From a checkpoint of a small transformer trained on Wikipedia.
Size: vocabulary 8192, 107M parameters.
Architecture: rotary positions, untied embeddings, normalized queries and keys.
Training: a variant of Adam for these matrices, 901M tokens, 13743 steps.
MLP neurons of a small language model. Each row is named by its layer, matrix (gate and up: input weights) and neuron, and shows model dimensions 48-239. Each number is 128 + 32 x the weight over its row's rms, rounded and kept within 0 to 255. Numbers have three digits each. A neuron's up and down rows have the sign that makes its largest values positive.
A block is one neuron, or neurons of one layer that tend to fire together. After each block is what it responds to, as a language model described it from the Wikipedia text at the highest values.

L3.gate488:125064100173083093094110170148140150145124073143050168101121092123105160103195113132176194084149110161148099126122147130120101155159124139134108112174147121130118140116083128166098121076112145113125086155134095148107152069145154203111146163105116069136130107143150094187132114195120124145152188085111126116104123166078127124189152147125095098127144146108085088123189162128120134094138125229099121123161152131097136099164092164055180159191123153088169179121163115148131193094100119185091100146126136101133098199165114123125120077126128148126140092185143122159164075178083146160
L3.up488:103063106174082102104114173149131153142153062130069151127108097139065145083198134122160172082129118135158106134095177131076109152163127138142131098171160133126104139091093128168086133093088175114123120138099119167107153060153123189127136146107114086119122102125165111200156134170142107155126187100102144115113149160078116117190108135125111085135145155113083061131184170133108145101125108228115112139175170138109126083143099143085174135176108119096173157112147125146150190110109090190100108131125141125116078190147128122123125090129123159128160093187144140146156097169087122168
L3.gate1476:125125103121082126101101069075138143140126093133101111160107198150158106115130112135117169190131142135099094145188100137110165126143103127120189167151143128110154104096131088118108139146129122127116099117113125080112101146130115176121107183111110109185175149114153109127119071144177123164125142211090149150181136077115146094129100099115161163166145151184093104107118141132190098121130122045129180140159144173094131110143150113125148088158113155138169148128126147152168108066124102173104125150094150216132095191139127100127104057099120104162120181176145131093107142139125115058
L3.up1476:121138124159111105093120109083156095154140112148130190143116119169180094124160065143153174197112104126100118152182119083104153129125102144115126162105164071131111150086118151172143143178153115100121108139119130118126133150119146117140099123150070151167168123144149140111165090170149071149170133134080149089116162104181099146121138103081100142113156063095128074132155191120157083137111095118153177167187141118060164073114162096121190084182102102119200164164162179180129137105156107183167155140137149136077146178127140086096129079123176151108194157184187115146111104137110142116
Word-initial fragments

L6.gate1117:161168161115149101126129125066055133070107102134182073176095126135130173152143089130148207178137098141179109176154126161092069091127136185131157148150109186109144076119119131117129113145124132170121084064142088118103156159111174175143142100083168132090132137139136085108081110103137131129096149129147134134115177135076058104143174088159097125130104191151097089137160117203172107167141116093131076181091126089122073161095118151143149084159120115133078096072186111147106129093118115084164133131078118148176145131136135129079054126152133116134122147169104153102135084184161121142
L6.up1117:143195131107147120142128116097125102135084105144183094157152157141145172122116127174143118097169108137170105174140123110144118076096085110123166117161131197130149075179157141118084085145116103096068128110175094108109153150122175120159118132107203123149118148118183123131133101121120087084091147077135153178173123174102112117105136115144163174131087103155146121110126096171159117164123120127175152107154103107156109189085102144165098064168137138131136120152173173161032100209047104098080166126069104091128088151134094126126079108165108121123115154178064194141097101132166136163
L6.gate1297:151134132113156178104134124157132113145109092161110168195143169122120136179124146143129131194153147100178172148130135140145132164116112125156157134091110133116067152141116113121083148172075106119098108165109049130131135160125179146101142144053087143105139110185132155165104077139152139079119164142080111099157136136126111144163140110112095100141108081126187151186157109156096096096106120149158101137099135131125144133125116129176095132139104111121132118162171167129163063176038082112082143072136069112139138144071104054128159149150155163088110163138079122155127102165109115130
L6.up1297:135108050107116124112115106176142157144123137148115158129120123149094139165068099162152129129111130111184173165161197164192092195163096132129110119126098140076089150165103133132080140194052122140156120120092043094134193143124149157103180162119146141123150188151121122091071135143129074148151132088152101149138162152114121113092089093188105140105106087135120153144121124157095035102033123106102096103127146122119142134088166140131156150153070072171152150128147131140172130111058135123097154121107093142110140093071115037096146194147151158154151151153107167156103097090070132118
L6.gate1367:077183106124167093099159094089140030144120072144121070104144182085132172082156184111125098119108105118162144158130096161124164129183124109149144104122110144117141076162172126120125133114176062087108173146105037159197179192157107095139093111042137136156114141192220126120104129091145130150160117126122141079127133123072165146151146123124126080178102146204153122182112107112128097137051114174152136124135175182168123125137140102115177177058144111128128153109156078147090070179051150130086133066128089120195087108134144136142134143148076159119118090122058084127144162118100093099
L6.up1367:093108101170163122038105151094138083153149125211090139125154145086156123126076161171133166123147136122136147156103126135144131138162096140122128097132124170138120125095093123131145123110115137114178157117136062144160109154140134078152129072109115068121136160174194113104087093102194155100197143133126112125141130146102174091108163072109148121160089092172125101219096120118134120125144162178087119115067130182130057157121133096132219101133099054123170142141155113116123102183098127084128112030106090140136113102126091119130143213112100160152127095146058113156103122086130147121
L6.gate1757:145122121125076098127117130090120131150047074146153135133151156119106141174107144125155146190143125054106141187093130120154123136111120156122157110151088110096086122120122150127108187119073165144131166148148076122118149123074172119158096137089108136111153232087157137123091103099108159140151164208121100090187083130115099144117065097169130191179073024174057145160133104141120133123099140143075109146131145140128107131107106137139128100111162098143133163092162064136123110088089127100121120208054069135117128075104161028089131175140140159084093110133115113176104141120121144072
L6.up1757:039150184188146098149108123139145085116130132147112105151103128106094109125134126120131114090182140160131120147201071194164103150163082096119115116108126162150062139101176171165126101133087140173119181110141145123126135120112021152139155169125154202161146142063112136105045042136101189128099087106182160099103109205094090042158152173097150081056159116140098161205145126105150119124085147144128155132093096147133148138093131109104131160079131131149190092161141080207180124175094211112094136123134151127176130090132110065136141144136171115114150138133102109079138149151136104110
Building and making verbs

L5.gate39:135139165090176144063117120098119130159088142075103112121081171138130139205111085166137103094126092148156114126125058170127109101125161088201059131157101151188140162104085090159063131090137157164109158134096151195116180143140122108156138133168119102172099118170121106181187159101079126194130078163109185127161119144163086145158107116129121120142036135144155097122154138151095152100095117133141071155121092101098211153155137122100039112120099165152135075101117141127099099174126198141146177119139158115126128088108104132123110168103125131134128146150090158152086113144100142130
L5.up39:183173079155153107109199086106155160051138164100110136149121113163178131156101102147155114101109103167150106095109055141066185115181123153134121122113137178100185120164158163144090120134159125135125113126105099138106185143129110151107150148131129154161195136139104119104104085146180100158210122128143084134162132141128104170075149122143109149192069070160095104111111084101099124153092079127129135203117092090095134158132107000097128109087168173158108071122130144061120145124108176143151117145069166141141093139125153106098156122073161090169103127113098119094115151130087206085
L5.gate107:114085151142188156173104129135160151159145141123086150101145162171116156166105126167148112147156114098135140158074125128157054129099181136175100104099083135117171145151102199163132152062092169124159137127139079095123193116090161128131125182092128162138135122054137151185120152139084141112139156134111146194181094178153127122118126125156179145119068122140178146097082167145119191128136158158137177096151126123105170137143158094153123171139124100121156173101107130171144128138141114135163127196105162175154127121107115065141096118140129162209127128129157139134178077176132145179
L5.up107:121193129147116121137129095126118120126154083131129153118113172165170119145088085103095130117159124121079184207099136140130094156163084111147127096105098126123082136096052107091150173164135181111155080186141090123139148112103067142168167184047103103095086105154120169130112159108131160148123100075034121136108121118157126083159086120107112087123145173114122173152146168110178123160094098143126132165122160133156143102098177091113118155089097112074129099140108119137095130130151110081114088157116102112183100110129133123132076138158107205091166112148200093161162088144112100090
L5.gate165:114113086105119149171103194107141120037128163151102141171145103147133140171139177127131126098131093086109151116111169165127142154143099159144086085178081113112152088127081157100106138074136101178108143103153112071160120106120169137094076172223132127108141132109096105122122104149198117125159093161139145184178076168112101127111115133085154123102144101144119136154145101148047142068094102090102114103128123082128169155111191066173137137118122113122110117166089136068155142126150113146118129133117128165156097164080164105075070154126181148118137175122090128117103126112136145142
L5.up165:141166120077107152151122146174120126159079154110080124134103077145132166121144145199146106158157139148090190129106128152124192171200072072156099164113115178148118100129109108177119178126107168184091172127151064173174104141118140120106081147150115126111097117119075153115140120146152167139089100159089164120179134134144102113156165152124137132095127141124182087081102111144096164065118092116079165125140129042198208126139180094177149165113113202125121109100162187115112061178095125137098165128146089114130095108034165118104122111084151136106173175079093125132153122101161117084
L5.gate442:202131115118111113081192132182149157115166134124102082126075158083180107120149091120172109102090119113177091119126152166089115146128128137098129133148150126096163142158075130125066138091140140177147127138122103193131130101157050142140141143117149142166146168139097135111131101189098167144177126126084168129137118131130134074154127122116074133182139147157131117146103136125121195111146117153089162103109132094159117058112136078110150126131087089094214115133114157165085128118084092149082147158151110133177091114121066120101147125139152165177141075092134094098106072162140143089
L5.up442:121129132153153128131087165072162124099205093147125139086117155031067061107124072132165117185138128159113150133160155088096155139135160149126114157139078119112116110158076140135094141135134158154151106157124086134118153101199064146133128091112144110180110099113113120089148138192153116147171150073087153147112108056132069129153129123160084091127151124152146147134110110104104125151160113119179174153140130113183114179112155148079100138154083150165174098099158082137125165094087138146096118200147042157100167153063149128101135133162146100116159158175174112136105102130151096079
L5.gate1010:115089090123126087103124104131139173130153196115116187127126182137177132187121088094147102161144068148138099156100167111097094203112113136116103140084121151091174117096141033126136111203142148200149169110086098171075146131136132137119132186089121123073148174142159078106128120105178191095146108055147160105159174142133122087141123145048143102111079114200137115180158173182106140142097136123099113141084155146125095136129081106100130175197168156095136118126165100162092079104142110119081174175063170154088157167103134113129162173115128084141168157119160167161073156127089125088
L5.up1010:158135101131123133112132090134159133103082113129082188058113141105137151137114184139167099067112125119100143094126158152088131180065127157175128137140151082161122162156145137149107138124109103144111129178079102103142163127098101102172188182115079107149174131109105196120100156188172147149101076157098103162098156144147119083172160124174170085186169127103121152089165118100133087141119094145091142178142080174158174095120172131118113126161148142158109113156086132137098130097107134187183133140209153120149125129132104170123103199131141161154135142133099121155067112083122114154
L5.gate1081:109080085110156095114154192149113104135165106176112175070134174103118166085096111111144179130188110108128070118135158112119111113104084123132148105118165164151089151076090167092102123136128101232093137131160120176143123150095134147168102054081071128161132088086115141068100092147115135167165097149124163124145080133103110045189075136098153213091146161137163091085075157143127119157069103141087167178106106162136125116129145110132138133093158094141133086088120177164167118128144160177111174127111157122120115110143147110097120119138100123166208135142136095153127103062122141182
L5.up1081:170106144063134088133174099139144126131109102067147088103103111154193166139134138153127117139118108061167125104122110141174181134179115146164101201186112164176129131133141101120108152124137146137102112092143135088155066145173148096162170102096106139097129072165109173131128131121113150147142135134137070118095108123121138151176111115060119115094108126105185113103078099052113110105074123138158114193129113085107149139090159091165108082132116098143116162157153155169102185164111129172144152134171102047105089144139116121148153127152111172145141140155127072092091118083133157168
L5.gate1143:096111084122183071087103121138112179119162061152110107167159162158128131151117131127158112102126091181152082114157177095098090163127165136114070093114150122117150214109115094099121091168106138077132115137191128160162102069125125155124105101130168125120123147089105150142121125134104137186157116102111166108150127159088162155182145124142139125176129164135082172105124077122084141142083184213132150076143150179051145148200133128095162131145122116157191109115238140123109109162166118146148108151111029146119068135143100153100129108135109133168106110173149142105063159105169119127
L5.up1143:145101083139124140105132140105126194142143124181117099101173110158081094155154080089139150100168139146131092131162170095125111170154120115106207147122136167152131132171083111093177159109165152154071104118199064191179171084144078157180139048114154106125147116080117127150133139148112091189179115116137118071125151090047127120160130135115131120205135171149086186095137128144146129125071193189070158155061145188150077159183112126141124082171122114130191095132136128150083161124137122167130168122117088138116068118163114143102140144168123135116116153126115148147070142188184117107
L5.gate1457:211165119078078172163143159158173130089139117141176184108114104185156162167163122123149104137117103141112148102159177132082099153110114143084206074143149119177148147083112154166131154128116174094117145166153087137143110048123103125113089105105076149096197151099184144173107111127146147190146163107136136109111089094124101147113204154086052114152138144127122076149098097125160117146090132208131188071093149089123111117222065105130159130118092138108121114110139150131168158094129144163128129175115089112139123132068176151106162146153093158127134175110149126142100124072138120156
L5.up1457:110152129147041153169123136112115114153186111151173209061087203121170065127109085094166118157164158107103125122120118129059070116141081116171109128135108166145115154115138112113103185137123148063155104136129120128160108081161088127116092124119182091173164162097147120061136089166152134173115174094093112102116079096119118102198155112049141129150165131178076105175134116176125109062148124115122175170125122097139092084129102156072130133082154133127173111104124103097128144119145103107129121144121199124131084160127103137068090100117147120097114128200164096125147139107170074102
Word-opening stem pieces

L3.gate327:082084169028126170129118137160161103169101179121117150098135125183148139097144122116113137119195136110131147167136155106157126213189132141132107140159159079149120155125105174140135135173119137089122101104127136157093100187167130136130168100058115107167095115174135095134173118172139114140121166151097133155154115110137112112130126099117101167209141148174122138128113068122075123089177083164123088104133122107116164096135133073135153130128160125098116124143067172104092091156083132107138109137141114122063096142117118150141170198110108147128132092080123121133096098098133117177
L3.up327:091104164062119116122084179155128127156080206142149163122149136180105128130099161121105142075187104079159174170086124130159154211184094156157089145137117144113102128101119126168117160178135145098172094081137128161102116136124134128119159101069124103189128110175158118129160122144179100139115180145082058136129102123137057102127144074109117173161130173163078139147136049156079172065153081142113121124107151122132152105124131067124195123123159115128114082160076135131112145138103151115140100131143135110074087142173088156120165168148057139090088107095088118152112099083146169179
L3.gate1565:154160106080135165161146117119112160152111135136160163097185170148119145156080136073149123153151123118141166142100116182133089166172120089164084107183088161137127109106106150147135180120096145177130151178135121147089147139078089099190207127113188150163049101155128132141142168157128127162091101192156142120097091140090056136129146128099112091152087139066119138146116113140174114153111107128107132121093113098083163154116119121129095173076127120076105129120169138095105054146099135153169058118126167114053198136113114196182145159144133062129069139169095096116089051170143156060
L3.up1565:131125126085138138137125105122111170128135137137136170105170169167095141180084124095126123145128114122145174128095103196114118182187093112144078126191103137143134125111108150145158171110099159164116128146135135146079140162095140126169217148111177119163036111154120148142138170163176129139072083155147111109084089141114044140127143121128126102106087117053096108157112097111162154147069096108094144099065127146091145152090154110141100170092136143119121144134158122100129056125042145145146057118124193112038213131129072174168121171134135067148086136173101104101115042153132148037
Possession and motion verbs

L6.gate714:108154189118111204099138158154081120153165130116102167071113167128139113112154161178136147105136142131068142187141112104159106128101116116118169160143121118121094101165097079122161130165079196110127161144171128136182106093147140070109126107093154137129157084164105118072114074076186102063145135108136129178114114082169114168108079119137129171050176166128169133131122162114129167172124155154154083136093093135166169212155124117154129113159154121119111149075132144129095098144086105138156105069174100128148141103122099102111091098134161089079114127189112096133128148085155119127
L6.up714:149148193142151119122132160120156073125136091105135166108137163117116067073175118174161111086124148111104123119126125117156121168079096127140161148107124138127125128108152125110108084143113191091129122112166149149153117162150114190105132092127160146124119101130135119083138147074091137123117141108163132174144064154135095120152143091150102114100144176117180119164169156098127139128158150120117082097116134144194131219125105170118162083114091167166099149100147147141117072139131135207080078100099129124203152132156152072163120097083149092053134088106068138124145167084088150147
L6.gate1110:093102113144204138158069134156103127120145095122091130128143131110079120136125136100134082148143136112115135122111096119147175199147110130131136103099065109078100108149104119104084094093110125134128102108152214109143117129124143108140156200174134096158103107185114121159114105125116131137113096183129114089107141140123169156190187096139124181142132143088091079079158082120111139147113144127090112144163095100106160148153165162176126158168128107152146138084126097175091145087119127130158072115066114170101122129130165128150158144140159062127147095117101223122161146189102163081
L6.up1110:147091106130115143187114117143122177116113163149118152083130169122204150163133134118056083142171142096127140155144133072199154119185169132134078107129113101131105100175086147155110124142106170084145131170127107176143192130104130124125129192117154170177165131129117131097107086195114157063155178131140136134093077128149100166165126139099089144125160190115111093113128130112130149184102135127137099101113126080154124189122089094061172091135114139119144124198135150075133111130139116138091130147133152113092120133122101058121044125132155188104120161120142090176122161120122135113
L6.gate1517:151125207088083139178117175149106143095153166120066063137132171088144121122071138115137096114135125133140132138152107067138149136185171131163098127214059137147110124087120178128139157111108142115132148142154155148154150133160169116058135155105115151143102110133148137120154127163150099149139171162097172158111096118080137122159079103131127155139166114054150135144072127152111131129101144190184121156134138120091143106078144093118123134073111127109185164078184125122081115133150134128152146123132057098193163127157126081099082138118138104108169102128118147072170086121136129189
L6.up1517:164189187111120127156129129133124154127137143117111097099120119090149091162086157094183096146118177109054167143179135105197156121160148118156117151142069098193091083110144158157096097097123166106137132137127126157155119083180135088114122129172162121115077128149100131127119187176126140180102140126079155191069097122098157144155141093158111163087195154144149154105144113133102130164128136165160093166095138103126153122097142129111156178101114076111147150128185126122134122139148086174167110151116096096198206088148156111101079104147130102096143087162095176110138109121160081156
L6.gate1721:143112123154113166161122123115165122101111108133122104147042133125084102137184115127140089124079107118100151151187150162163120123154119124109128150195132157086148148139142124204099121109135185140090139168185105162162124126088120144194108129150186185100089100166096152091120165125159124139137106160147140156160102104116112083095114123128041155137166116126190098106098127085184152073140169150121118137076128124141095160094136108100115068124135099117130158161153147113105116141170123069118177077173183090135111090128109127060210150123130114148168086143182122102112115118104163141
L6.up1721:133113201197111135110132096158133136079105120119113103142051154128125144134153174143069136073134119161173153145101118090159131151123178109083130104165088137101178184121095174161122100102122075100107090131093166112165116069127137182149152179153165190086085130158135214104163138110151098132119151114147154181078194102159162094127142042166104108186121150138138121125083127143095163096140173187150145103123113136144111175082108137100122122131146118174101127168128142103095117094124112113084113072161146087149120094127079113093155172115119148154056109119142160095147142105122173132
Christ- and God tokens

L5.gate70:197106211141101129110129060137139182159129137129183167110144084131082116099115090126128119059167122112133127137111149140141125117154126142138193085097121140108062120125076164105141111109091127159145090113151160139132113113093149103055160074168138136091102148130076194205180122164147042130120133121156169170110168154087084111106151160132082130123098125175152119074133131124108128131124124108105071149094154066108179097105083145120084131094116108152161135112198189120165104145150089169118115113128130099152148145114160117135115151143197107125127107124158081131164180158091136117
L5.up70:141126188127180123125107107114150197165157093203156136146074101148209121097139108085180079101182114138221082103116162116080102163072177174163104135139170133094067125166108096126083109134060104114153072129151141110127052136135174127168150164186154137123058099158084115139186099174108144151156167123070124141119128187116110117083098130109136124159094126148140121091111190101095125153168173148146118122123050124091153157124111173147099090139164142162125107113151128124140085129103090146122096064084135083140158147080096118166134086122154086218114111138137115111101158109142130103
L5.gate184:120130115062148223180140122162095192116091134153117127145127109150138110133134133134099185087132149093177116186144145104065151108134154113076142140124126121174096133105176121198169132087138131137147042175086103110110104179123147157143158112033152122184119106155166175105109144088188160154102122129156129077127103087116063161156103117041169161143113095144125115145115053135139136100114157117089095093096164160120141131109119140110123148111156111149114057129181088117114071146121121141119092137127153119084182183088117130175154126098093111099118108144134126126107073107121132126
L5.up184:137075102082160174128116119120120148125151141153121146177165135084141146178165165125112202105166120130129074129131089180117123150172156172139110073128125153090124140053093115165127165092190145113135068108151083144097058118090168133178110156111136162124104120161086171114168156142153142176118105130084153133164133157119078101133180102085136156178105165111103165100137113142124141109130184182115125087119142172200144160083133155123164141047127111083110120095163148120104089129130132116102110126100133133075151149097145122086095135153047093136124121192136138126123106122127157125
L5.gate376:082170100124159140088134146128080132133143077106111144109224152102083121118107097141154094076112108101091149118153127105189122084186106124158149116123128136091053117142151073142091083146095189154162131126151130189107120108148085129120085109161156163096120175125124132131143145136171129128088111137092140127167071085190152114142158116149217142116118120138127138155145141200174147112090163095140110189123113141102134142095165105072166125127097136145125084152165090109106119090118105125129107121168097151071102087124149127106150142126192138204204155082108187129104176082111140137
L5.up376:135114118155126137063140101073158125144115100136089118191126143140214096113146149160117121148092135138128149106155168106161147116194098068141206090073122148178151138119113106110099095134169139056135075131110111105153102149134106134143121148122085145104121139140157146126119132154199111111132133097127157131134125139128134074093074106087177129143131169176145100121097103151196048092129110133111123158048146172164085165136134085110141054089088066032102147137123112114110096118129086108126171117144157118086131127178152139081203160135164232175135153078110121148126136086107161095
L5.gate518:085116153153120054165109144140119168106119144119053115141108143082120150073122143093126134120131120065127149111177146145107135142188162135055090119119138090066121152092126121164110129087114184162112116164038141120120124187134133150113145150155105145107084100144162100127145117184117188140088167165098122131078126205186155090152153043178111176119105079115089107099152167158128098028119130092113077171117127088181145065120116176150144079108175116097099091139148123062150116145145138138128145167142148137155125110112197168143066160123169151079095123101114047132118123131132182137
L5.up518:134162110160095171063101101191145112141138037121131147138087087075143180092142105107108132080116131095109137083166126120096107149158155131200140114112112054092095195133053155134123140121086170127109102165134125184190102113147113110166095128127162117137111163164136131180141121215165175103069109171089106111139117121171125115109105094126082129136160139148165132107181106170136081088136206175158097118069135092143139154138102179086128160096102124104161110081137118073187109166143106127122102145191179142151105102149187114089094141125191078099118049142090098105136108076131118111
L5.gate609:138175131087132123156091127185168093150143176170157133175122135094114160108179111069111070079157129157150070103148064131100122175151119084099128140126077208128081121108138069173104066126201180154117134106124152129136135164120090204139183181109157142146136052165078105098147074136178153123137155169074110059151130148095145107145094115109109112138077162080162064110086116182098140109147085159169158082129120124123097139110125167169129130169151146124164122048122126073135126180170185111123122096150144126144128136113128103112093070078123103098111133154078171137129133133105072114
L5.up609:187130153111101114060176143147096094153147123053095115093127068089104126075139118099123072159109124122129163118145135110074117100141142149065109087113129151152119103090161084123158127113133150158145115151102107088089124132141113098087182133140129133060156154120085144128114201127039175146127165120105219173162138162070121148180150150135157163119090115132083122118098156117154150194118134127106123154089167179176132111095107192107125123091161118149121143122151159164088094095080130142112093061106105098092180150125151082135125137111131144096148155115165128127198175142088150141
L5.gate692:116148131073150155148118161115190108125094120132166145088168121082152130113169146159136161066146093108172161117079032101142135151077114184109108129143139086190084063129174133168123144102137125118166108140098112103131147161141114099094127112143167104091135174169082169120128159180130056178142157186177146180081193123161200147096064163114079144128102117104173048096089110154183157130177134120115133152143069097060158180125057118142152123146102107128053178152165103121095103190176166139123133099180121143139090128124097163119091112134212063109127085136098097170131208168109158094
L5.up692:199137105085173165117110165128118111171093161198145080102160098126132130159152151126143192121085148114094134116192095112133060146105120140155091081153144145105096051174166078112169084085157141153193155137182101142114126162077160061133148120144121132083135146138146096119125136147169123104103116143138107132143127082144121178069109168075124139133132154155167154157149098115088142123129153129133081132092091104129176176094121094128168150140165108098143099139134074133141073185121168162132139137150103124072149192143150087107105061139135130143135105159111107147182172068110142070
L5.gate1226:170089154100128159176131102162088156181124085078057116138152174134198139197139172078135128089113133125150127091089093161166145161137153121119142113126123115157065179114086074142098124122189143155144118163090103124140109161079101146140141138158177126116123165136132155154108148170141055103127139113043159137072158082120091132107183119100123178121054115120105114110095078151149151133111147122087083204163177157119101149159117110163172101086155139121089068146102149135105126153162092137124091119115163125033117125147141115081171151093164135111107071108111168130146134113068129095
L5.up1226:114097097124131131134101106094137114139170100178133149164156173138142145114130110085110064102096122147176112209167109150114074165151184089166129089087125103078109155150119084135093090114079098170126138169117073177132110159093129164220113139117199158135157165117115083145098203132084110064171137208096130132126170112141161122098127042070113134102135162150144118140127106146100140152167143177079123150110166088185104154108129096054135168083152144111100084101112122052094104112093150103101089101136130159084117084125091154090085128100139151133173082073143184110079109124134120148
L5.gate1325:172125140118149123150086119136087171138080216129093116109130148121133200156169070145122174094080095132054111141130115151134145155117177153131121108132125139156096139120075096148130115089118082190114130135117130120131099099092145170115137104168148201059111142179091159136112059094190090231179128159116150138161126185214126101117122107133110034167124154079154172128162150155154145177145169131082160172137161073139121162044111195134158195139116139096105154146090136123163093141124172102073152079156122139162129188185179100149093127102175116141082138132090122107126127127067152200
L5.up1325:145170137100134128166165159159150126140038157197105118136135099122092148098152128113143157071046153159085131090111098128130134120127125123078119121161186163127138128132093090130120120100109127177098125110076154054116064086110133144108164134110118096045127099139116165155124147119144128089157166103121152125107113182068101181165113107117070054162101098055185140153149115148140136129108105119151151130121166089147104081165088189158106130123133143101139157158146102083114081116129135114097081108175108106170122163238203106121109143117182099087064129138055134161148110121118122158
Christ- name starts, take/get verbs